MLP neurons of a small language model. Each row is named by its layer, matrix (gate and up: input weights) and neuron, and shows model dimensions 256-511. Each number is 500 + 40 x the weight over its row's rms, rounded and kept within 0 to 999. Numbers have three digits each. A neuron's up and down rows have the sign that makes its largest values positive.
After each neuron's rows, "fires after" lists the tokens most often just before its 100 highest values on Wikipedia text that the model never trained on. A number after a token or word is its count.

L3.gate1534:537465510490526518563466526505460560519433497526586553502541509473514519445509457495498496521440489458605496519515461530479490415526425491511483534562542486488524517476482449508532494603514556465471442477456505621553569466510540557473553487499472588523500452500527493487480552497523476525536474472466473578451475490500506571533476495430539536502561520459429513478563464448554464579457467475493526497493487402502556486535509484513486489445515427585420452508563481482559486445547475484446537523566468504493473561517507509495525522472434532493522532503475544489506559501503405466506533522557499510427584460497553601455481500463496446500552512416457582598440499484480494469490518553566523494438481491487498489466510474479513558545555500438459387502519518506448500454584510
L3.up1534:514501535522431497514435497532502481482495512423546487503506509484495536605484563513539432461524486506477494481443480481404457456442518546454527526510516503480428490531494544480457476470505455447440470494471472531426459498519466480468519459495496456476521533504499470528540494509554482511499529579517546552438506535508524449506549417561426490496464484484539502397531480491523469550459520512449521509404469519494473525517507474511564473532519516550514496537548566526427482477570484493586493585416542478506531484455550487499474538465543448496576506481528534453457490536504531439487512511511508610558498508558499529469491511516599461480466528547501495520559488479478497532500513486479566531444550466507488465440495486457554434504473475520513501493486522541457517547522498
fires after: "\n" 48, "\"" 7, "78" 6, "—" 4

L3.gate1262:464496439525452501481435443544504497523449456509581517547543543512519470452506481474447485510476525504484477516562507524437542485497500504486492508515577407447525556508403549551505434555557534550466471593518479510503519500501471444508527480564540572526461487465455470522543530503470449533481516435517488490531454577545478505525548523547528496476493546493472569487512488553511537525555487390488445495542511410575508462515433506445569514454445492539509505535506490519468436480583484533469524386533473534561487543446534539452440521504519464488497547574524545469464499508532439564539534458467426515486506495506521512511510537467493489543527534533525496458538486453493510607555524516537436432505515552526495559558511513497473526482482491526532503506566497524448550503467489
L3.up1262:523510484476452424469491512470482562522453515461519517472530465511508468468510571517518486527475490477532479555492496412476492503464566557468548454480463485553527574513472438558504501471506491516517488510488481520541446500536501477483598478432594570483501520516517451475453492495465513419458554505542408498509469505572467565495495608511501433498534463489441504526434563507414503494548502552493530498526513540511516567545532424574503567537444531526486515481551435440541498503512527429445512451577548545599479570456574526459488434474513488560497505558542525544499563498489470498525507493496534456464497538528582468419551415502529434536495517551440472516495471480518505419496456549541491489538521447447537502504480457473563567504543485547444497475409545429468487494471527
fires after: " on" 35, " On" 14, "On" 9, " |" 8, " (L" 6, " Th" 4

L3.gate123:600509503494446459464566527491487493486489490434502545429550501453443526451538468453486455478509514478494481449514473471535459508462491529478526551484520419423495502563443461481520523531498494437510442457501430465492533470527484570451497556492524503496460530465499497485505496441532485460438458500547490521458518453486545452543490535504509524572543493512472539469507470533504531509544538472450492435526536490531539501472440555499420489463474460520404451511587509481558464494535432434444472495498491492509532501494475522489531526481470447583455530479576425406455482474485467526446479500483534462505520526504509486423581465501545554512498557537525493432534468500537537509521535446480459466475531422504502475512476471504460505475545491514486438508401543474476499453537477
L3.up123:498481466546546471469512505542537504568508453510575512520573489431478471499486515506538526539539506498578515431506518537522549512497539543535522573516482467482502529533551523511539509523518516490479500460494541521464478464477491437453497488455495496469508552517546499503580473503545476469492554538492454504505477523440426563503504492540500470442482381518490528523484488509496437492488489489491445530509481513523511527528561473508502443522462449508426443475494493547487517480513476536496408490565587567447427459565509526516452511515487563491523509395462615557488550439466512541500444530587573462532505490484525498523552516474478495465413463469514499508459538540556496523463530484516450497494502515493482508479439523586489429556506497643453503487487499486566479491574544
fires after: " as" 34, " is" 6, " was" 5, " are" 5

L3.gate190:455540478470529477479430472591529486497447471543492504556541448505499453505534506536475503512577471585504522481504480475523463473500543497504517485508552520454471401509461448569469506541531522458436411517463543511526472481454489480531482564532479531446496507498545522465553530507544465461487540505438528455519517442505450495503516536577559514480489567484449495452541475543563533549578480530565486552577495498485540450529495414464494466436449418553427503530560501558490497465519545562482487511650511504479531538489551515449472523478492535535455487517535434518425554442486492496492463551538513492501485476466569533525474493543504568461484462483562516493482562493453549502518551506463415493524498568565538458494592506483422480511472555477506474499467570508498479484456442
L3.up190:526499466543560481425418485485514518575548488520475521495563509463492494539554472467561516454520514531558473533502425526463482456513498463500603500485489479479526448543414507397471532523468517497495494410482491549470481411588557479496576473469542541486501493542537433500567549467509469499532578552475478501559527485554460584456556485497483540485503548442474493486531469588519550499509493497440517504518496594454497498466480485498508490439501476533493384516388484438534477540450543532501482519494517542496525453494521536465487531477479505530440456472572490495510434562477555495565470556531474489539549504445477539528544435567495521525461479453507492469481482531531534510487484519476525429562460489559545511424528521509483502521543509458478548496550441449483493522485476
fires after: " as" 46, " |" 30, " was" 5, " became" 4

L3.gate1601:482503556527585547490457518511504526503455538472488495515457482426496459499539533479468483579543549489477469481459594496416512510489466594423543543509483549544579494517519557508578497523543505498479524502504477491489442441522554476466484471456559394557524506438456553531517556429533497544468535499500470579563466460416545434518480494492549535514476496504470449521511499513491561555481500480611509512485512453507481511450455536539449487375483519551548525496523503519497484526541507530469449460505519514449500491497419525468514535482548576507528515582520519507483506516461507509592522461477519493479492503455557416463473524430487544532544502478526564510459496491494526505551528480409484435575573560526516537453462576551511557476509514617541526545507466603440538497513496
L3.up1601:461462560519530511464453492487519554575439477462462581522503449521511489496464507462575491461545503532501491482490524397518531454434531467454448557572531443534489510458481484420495506544577440529440530501563491514523448501518458512564478530539529431575513519433497439523481513520515559472504542472547483504527502525478547442610458426504559566528513595462504487454485496462516525538534467451498511528514498482467500524450468544522567527513543501515476463470550471478570551546516453519501423469437417433461521515529535450488522446422529514531440492504431512500417485538490480420515559476493527457499506471526491556534528553470509560409459547488452480553560470537561574508495492492458536434438500428523417491523471460526467469496524518527511488584428483454474444533480513
fires after: " |" 41, ":" 7, " +" 5, " Al" 4

L3.gate365:454539494502506447496536493433582473507474551509476496520482490403519547523401497470482540566468516480603507446473528453548519528490514566423512491510440506562507506432445515482454519460487448475504539527463479476513503520500543494473574544507533554529573530496503538479452486513457499461496459466521474550537468501453508428516479484494534523524483463409567482516496417461511484454476498502500436440532515423475486487457549562540520467439456488479477463503543432579475546492495546500458493516544398640464525490494515551513501571511497527574509562503592466460503467439501532511492545498509482515449571490422510424486514512507506557551439526556488517439427432519575530515495529506450545541485395537478436506484470570495458439506470495538478443507415490524503520496569483
L3.up365:538529532502514473409542431521455493489471538496485537475502542515597520513480616479531536507552531514505536498511504531547511484497484551468495420513497526484536465487511493491434484455535412431441511450472560523483555479447432491446469516494482425469500561477442502518502551550526533560563531519508471507479495514431478538455461564409517569462505540513569476538432429504512487480460490466511492511514520524490506479518505490428461515457528563538539447557493455516478414527529532542510546609510567480545522499503479515512543524480491572461480512477499594453466500409405500402463522563459498529522517498495530463531573527523479525507439551493528445468455508542432560539437552476469502460432469463474479515520436461521504530469487481506422532473499498506548488591513473
fires after: " |" 50, " United" 4

L3.gate818:489501456515540544475489488463534493553443465477470467460533477455519511508523554475532496508450475500455527538480400506502477524495508500465473503473539559506493484504467486544501527533517512486495548461534519480455527462476465464512515527541479533507535498486571509486534492562483484473519542479474519526500433448522470530429559526546506416599504452520452580522501477394514471474438496519554498517541383509530527446552417497539454457514491488447516498468496547522485537472522536508519534494534487562520481495521541397452494491517512444493488459477539500452483535456423476533487566439540451539512511521503535504473475508506540561484527574563531499458429485417483487577429532544516479463427507529619450523514539509512429544547449430474529529473479516514515587503558454
L3.up818:596478441443426442531525463551540473447482507497529516485578514549512440504459543542509472457456544504494520491500498495511484460572453539481511469490544480513472429549494512476487484460448531534514509491489506461463534524493451499570500534478517465517475500564515467502520451540507516391534492527578505478547464483502560479468485495521472506509530528447498475622482522461509449473526504474474529401494488499456514568482486551445447476470478501521465515421571487542474491523553463546452455460567508516476564449475520467454493525506462567530468553515541595481434440511543512519526494480545386489468497531509457510529585540470478445522538495525512531496422458463555432519522512501463585538494462461575508446497609546479525570561530519505567498479472488482525551585539413
fires after: " the" 46, " of" 8, " The" 6, " My" 6

L3.gate1014:500470394515486504542480546447429560558470545506518533505473515448448511480523484520565480524457477471506479526552502431519471488488524404481473594458459521454520474491507495511520476582452520462515472567493438488501519494471532538473470541480438489489545530524433532457498559488491548534540468536428515507484405500499484476510431478540542528502492471447477456494540486525564506543415403471456537532478508442563555574456552527448469595423492510499624455560444530470405517569516547514520505524566497508472546480455535468484513522459525523531546497476497499509559522470461533507513524465468396477491485494471537510526504489454576473577493468470518517489517451466535516506523508498591510526494504505564502492450452411458476557463498535489540472490500531510550488504528408
L3.up1014:538498461490526456537568495500562518465502473570560553484564505491436552550508514482533462553567514467545517495479535500615394458443468505524530522454556523485482470531526474515478476582553519501534434556525519556518518441464475525471416529458512480506444534535567455505489480501468462491532476531623477499523468564445481502452531500491479520506526469450483479534495533528497526520556488531482502559444479547466490511423481509426524457440529475538460527496565524496576502459459474547529471461546589467549525500500590520525483558509453442506499484551497453498503509579495481498555517499535550513467425496449510522468580500499491485517528505489492516567513468415493491491550516513449485498496479498497454571451509531443534488515517550549524495508529467530465532574457497
fires after: "\n" 46, "–" 7, " " 5

L3.gate612:507563469483577534545490436494455481480522422510496502539481421527570461469547514564492479507523544525493477560493530443532486544576496490476458461507515480582486491464511505499408520506476496457463503526539515527573474484547518525496521507504464525504490526538453465482530456507521509488571490480474505603482467455528486440533467450487463593479459493471408503525490486434538474517491439487509505572519570508571492518474484456546427565452560446465471464535491502473507379503598449527507524519492535557505522486517541503517501507489549516494529499511565477465571499454544456499531523453469450492489504488507514490507414501455472521486474494494469481462541524457501518552523530542481460408564462491502473545530505513454486503530533546458491486507489509483509501476529456
L3.up612:493523466444484468496508437504539473481515453506493484475557529628477500489571570527518561454521514482504571452486483521356517544548447498479548465461480514554520434449514520459431471455534420435487440496458559470511445485578503501475567493507526451524505477564463527449506533449510470508531457502523425483501512541507546536459467509501532515515470562404547476457501507463504477511501437473435408539538554490522487606425457484517476526579561502449518469453517476415495464543471524588539490473447501560550539489505499456484473467436487535524484479491541520453460519425455539447505502470507476498438585454448560484471451462452513453539415547539492485486406505498489559539514470538497456443514547622458502520523506489464459405500478452477492455497511449513529495496533490
fires after: " the" 44, " two" 6, " of" 5, " one" 4

L3.gate1372:501487489524474476482523528487464557549530524512502519506487435485437469447554505492510488520497478423479534451541450485459460541487488568496494585484467530522519489520574528479505491522476516560482490534512533528482539461558492526526569478472426550417458490480565496482502459472541465473568451540550526551541532574544621483543549520429486551529550486488464525508549490473456522546432552440532527501543595470518568486472496426536486500511541566561569548571554505455545513517456497499472451502537469544518491476498487541450533533485533549448512494400535532512476494574576521520454396483410537484564515573541559461531550497438462467519475451478495460460515513472493496448525496569531508554452471434514435415573523524458514598492480555487458487509454462500448567456471445
L3.up1372:531511513507504442516478491434446548491438524491475496542491481426418512536479466523434519461517499493587519484509532494524466472490428525463532511478637553440520597461526540419554470523536550438465510607594575512516563502494538549507499511444471525541474485469540600531413454487519512569424462556546490577428526537505510476464514489460488510475511450569445499464444433438500478546499489493506489460506509461527501550533484523470492491519447458506570484541573515507500525448533594489502458474518489457459520508513468505530517509541521515470522487522588510518510462418518479526489573479468475477518441575482523445573546535451502446514548526444527589485486515508609546491508502492500473504514464498484517503537478472466452529536485556494541528520527506474528444492506464
fires after: " on" 33, " |" 15, " On" 14, "On" 11, " end" 6

L3.gate2223:524551465473512470508536527550529523494476462472515512451583503450513459442468530484550510524449510564522504492567489469550536457555547486509505620496543517447514493455489556465521461486502452523488413452544556466528519517503480500497510527510498489471496458511439478456504468535507493497510560530493571427475449435560526488500405531514472474508564514412481536517497486487479487527430534467395425458494527457505570551533539512457479507499575464580506567503470506540537487503518534481511529556474435502617445491586494467538434463435520447509461523531500446538406455487527462397509541485431475553513566457510485450470466487562554550473532473466492488516565526483507568520505475509479432534489484472577468479513409541509496574542512495463478478458559456494468597471538469
L3.up2223:485502529470438499469471481495453493493479488398466474538544498453547519453517533502477383451500484431506510467476520499521455524537514538565510460458545492460572530516481460438526458489502492468485555475490492520537521508546481575485502617484503568509502507515550520482564415518512510507404551438444532476482537499493556459539489538533525436482495521509483584473485505484467436501452512511466431567527514499528537487485621513486511539432472449518530419517502513538539504525544459487449474509502475519510500463465458466513534534564440414559507450500514501489449585531490555473465497495528488468537499580453449534488483545483531490497446498504518510459564476585482558530519509507509463498550535519521543530637525495524474537516443522506453437549539493524447438416530482
fires after: "|" 73, " |" 5

L3.gate1986:503494496549566468492521531515488500460575447511489481485475456436514434463541515571469496472498473561470446527514462376413451485464473554527504575477478522527446475511567502544530486462539563567598503556452560462522458461436469547454503508573435480560469510562495483468519521467491478516511502497536519539532516461537559511546533516600537535499568510467452523525472478461489548581465490506495456499561510509497537484479496493496583510514495490531544510532531476483459538470546506530517575420530386492491411508484525575551561452497497562440520514465567464491600485478460562497504548469553471469539482555461400521552437443500442494489530451537503537494569496526478516411437465495423456495534501537548506495460511474528542472587571508475449483509453506447617527525486544
L3.up1986:485469490518448471432442473544519501471417479538517475491482472485548547443544459531465486500515493483449464427493482471466536483426442489524446507540548523471521569532519430510604485545524482511454528483567491412488569502448487474544519448485563521487493531542500485550453559472421479467504587400414491513517500523469532568549554496444451506486467557417528486505517502465535520515454474437587503410510491444550478500458552549502510450478469550493532511545487521480524538550435495572437503476520484519493545477568498492483506470526548480478569510473531521509496460509415470446505462529506486540450439516490475494477522498534529503496527495521547466474495504442509432498563519562494532567466411464426478536517443523570511498566516524496470536561568511481434535447429507
fires after: "\n" 23, " on" 9, "|" 8, " from" 7, " l" 5, " had" 5

L3.gate1697:504430464459490489529395477552496521482541490435500540484527507544457486485502528501469500514509515475478500508541498508483463529433503478479508565593544428576527508487504464451456525496412475524521465532503443559519557469487447537542504485490477540501535421456521500492453492464510480526386449569421500477462481530530430525594588541469526496492516507478434509434447469508473558481508463485516504503571497567460548509527473517508453493471458536460543507447456461496404433544522542574460528456497555492394462581534600472541477529426457510535465552512481577517481567574541473432503468489475486575484507466454569455549480485504455553547449541538468478563434507491505510491471480547487439465508549428551519544488532493516475504505521477498467491503502554504500454533494481
L3.up1697:492533498523563534488435489571497515458489474437460515506492473537503473445464544572384432510510457480488502479508519518500526461481505461452445471527526512604570472476509557498496501481496467544483516565587523556432549526489516449503493541514522483441525488435510612428508449518457508533529453524461548559464459466490418523502549512442474489433428476556441472526498530547533517569515440484492507434548520536502511523435473526451497467484554419560522497551537429470473512447536560513496509523533433507505501493481530452471479494467451477475527541399446505470494412537556526516554432513456489509444501543477434474524473542549524491517496557581433529517444496538554527517529473590477496534489381429549523458514504523518490537483479514479499472491521444480413513525469527
fires after: " of" 25, " the" 18, " The" 5, " an" 5, " L" 4

L3.gate162:456489489514540523485508554565509514566508429440486517453493420485487461442544488526477492451525511506602473532477494535521487517461505569532499480518516493461519501513476516531515537511488531534489543533532561490524533509508482456413509483541527465439383535466486517469497501461466475469485521475516554510587541546515530504542552500486486514575477508419473568477469452460580525539593573530519527524543520471491499500492578425496446528479506481486508481531524546521569473536513471524473504534551500507467495450441539511569469498495562566498561543442537454524504443520505521539559406468486523514531493510503538504508484504565461455498474555493501501492498528524456495551546551540507557485539484469546474467545511506390476467556599479460504531507479560546496531516482482
L3.up162:464501486515466490466478518449411494535493538536491400458601490534485611482426489492445479486523543468504456443506452504554532508426511486541523519536512433516527452442496483493468457487504491527514487543488526506505525500519524505490505560486570478499493558495491548535492487501518523528459534495557482503497483501513465510463395515483521539479504454447485523415614461490445481486504472462563509497539542400519527479522534513571516465518464493503561524488505512489567474456564587528515438498473471517487486534466501503510447541508531523588526614450532571521461544479582524515539503532474450538519480507526537499504476524453542436522525541520584447478475499529441502490500541501437615461455524503496500506508460546486482517407509486498471503511423567507520498484469439
fires after: " the" 20, " age" 13, " on" 13, " On" 7

L3.gate2241:523564426487534511456450521539500403504533544529507581500520569498441485503505480498432527532486503503458513468540487472516501446528477469537559486487516498523569495552538507462497573542517543400499457508523550560479482486508486598508528508538500533503521444483494471477502530537521532463529381510434480481514443475523497443538450443456456556471534542537423497420575453521497551576503507496529563539526531502516563512519507438537461521510460483526489471552547521514511430461489491533483528499553499473465450527449501591521478517464459462425470463545519505479541513419473528493533503481499481497540475515472496588511544479424539551555541502450463449514485470443537531526526490539517509479523494488529524442506520445590446588489503588521510478531559515541435525433456516
L3.up2241:453502416496562469550457495535555453453531443442501513466544483424548463473497551506562447507463534472582568566474500492435492499478491524491509532545524502470429444524515513450526537453529487467519515506511496507526519484433460484509494522451552543459519519499546484479514404506514518508582501515524419547485475581545467449445525509497539427450489472521545505517488501505491531489511472522522494492462503442459498482411404481482523473485479538517481504462519505557487455500482467521494483393551512466408499496484502500443495472451507433499460475571525490523514482521551582485436530554519488458469404477492538469479506520527481451502619470476499498523476496487483531490493497495554592416587442513436457501485536534464520558539521514472473542520534488556492607523527460
fires after: " was" 18, " as" 12, " became" 10, " served" 8, " appointed" 4, " is" 4

L3.gate2273:519484504567530473474490579505532459489510492534508478451479494537445509510498461489463528544514531511520497515466530528426513579463544531410518515526472491519548492477487486518537497420536543505492465494471517498481451420480510503520527480506523485542491522510518519501484508530495525475458504423544476569579446510498462481439435415464505473504482443477447484473476477473530573517527500552446485506571491501533470514481508495483435533503493468452432512505504408498483492497486484557478540522497514558448386495518523596493501485538532507554526538469543517445482521471509430513534508528488464575539456490511542448482544539464512542592472446491453542463616419492559480509427549492476518510501585466564544486549495472508409486556503602472461521513534536490537545489539444
L3.up2273:589488566487512440522577542474437523486490532532477498431487498521498506524512479465452451500521507535500477533460503485507491483406488518508526496515560511517525469487502490487485495513515469506526589489500478453480476499520531524491578506528465514541422540447497499498453503440514534487578495503485458574532479454518547476511496431492477567625490517359500416505479620455424513480467458482530504501515421455534514459433541431476466530463489504528494477505444495484467556480511500520429499500449479497460536484506509484516522555632522491509546520535468428553477521526495520490461492449501553502331446464539544551453513543478540547554513453420470474497476529526498446553526571474490531435475556539460557502536465499390427488497512519541538518449492517497408507540542477
fires after: " |" 49, "|" 10, " in" 7, "-" 4

L3.gate38:538491521527509481527534560546465505482571480526463508516461504514585497420505452528431489458472501450476491517554509480444508486502517527503452478527540568466504488572498479485475456475602519517567458527537463491517608489484513534532496543465482582550520486462470484461433477491557513546529515396574439538429549539515565470503474520477524470467535512534474528515527510605495467534514516498474472465512533497466519544465554518510572569411536457426485507525479464556447469544459522488539558496476527407448455537485508415513451501507541410554504506523490437502457438481434468521508477467482454484524459537493481489444492579479513520506534479469488495518520550488515482555591484472498420440475426513526539542533490461468494430458536541538458475550458550445458490497482492
L3.up38:574517503522544481478558550515464463472493601515445533513455492512585559499545500463504522495533500591462472584511532497513503550502518512478520478514496478441553453534556480508479550527520522572494433482485501464411543514504506449483514522491493547505460536498411499418514503446567490484502474467516419494544510469458416482463491481591474512467462574513447501503454477513540508540484526480554464453499535527489464538437522472508495514484605489522449460526531535449539488535477500497489509488483481500542489620491545441461471586490546495471510516484534467522533528531517521543521484556489445495536508519509500372455493533517507500487479468486477491417540542537525550518502473474528509481521544562510537528563493503512549456515529476478508432525509526468461489486508521
fires after: "\n" 26, " was" 19, " Rank" 4, " Date" 4

L3.gate2108:451505509493531516429505528503464520502420549485482562511524468491579501490525491526529564470529505504536516519506427383497511586419577494466488527533506614529524437554422502565491556573519524400550497515538518471567485519517446494438486451483470510498526473500505529478490524477515522471516441469475515436480480515550469574455495524510486482487492489538476492493540489473561464510488507525598558507518468444520523487583593501499384566497482440581513511487434435499439485517428503486445469497547421509527565504511432544550521490530415502465495528596515510427478507500494442580484462587502568552503476522516508502516540459507410428494523498510487544523506507513460484439500491591517527572533507466442487467579535467443469477448504531471436516506500546482462477518504500
L3.up2108:548485502452492484447569549420530516592478521569483509491488496529526509450463499506484497496504482569530460421505532476466566428504502421537507483471488409603466534441502460471568468533513441505523493492419392538460503505562538500507478487446532564565472436493471505524504561533413492460549480486506544500488428463524502499505495420438433532503555513456435464462507535527415468496454485454451499470499499483474490504466536530493473440466512487531505480487457481489512474534584455497461447451517487447495526487528515505560461467506518494497437494448491486463545564524465387565555439445390478558486526505451522502451478429497474433490561507478493469496518513493567516434494524524540461453569472447449397527497450520436508512502518517455499519505494537465483537473547450
fires after: "\n" 42, "-" 8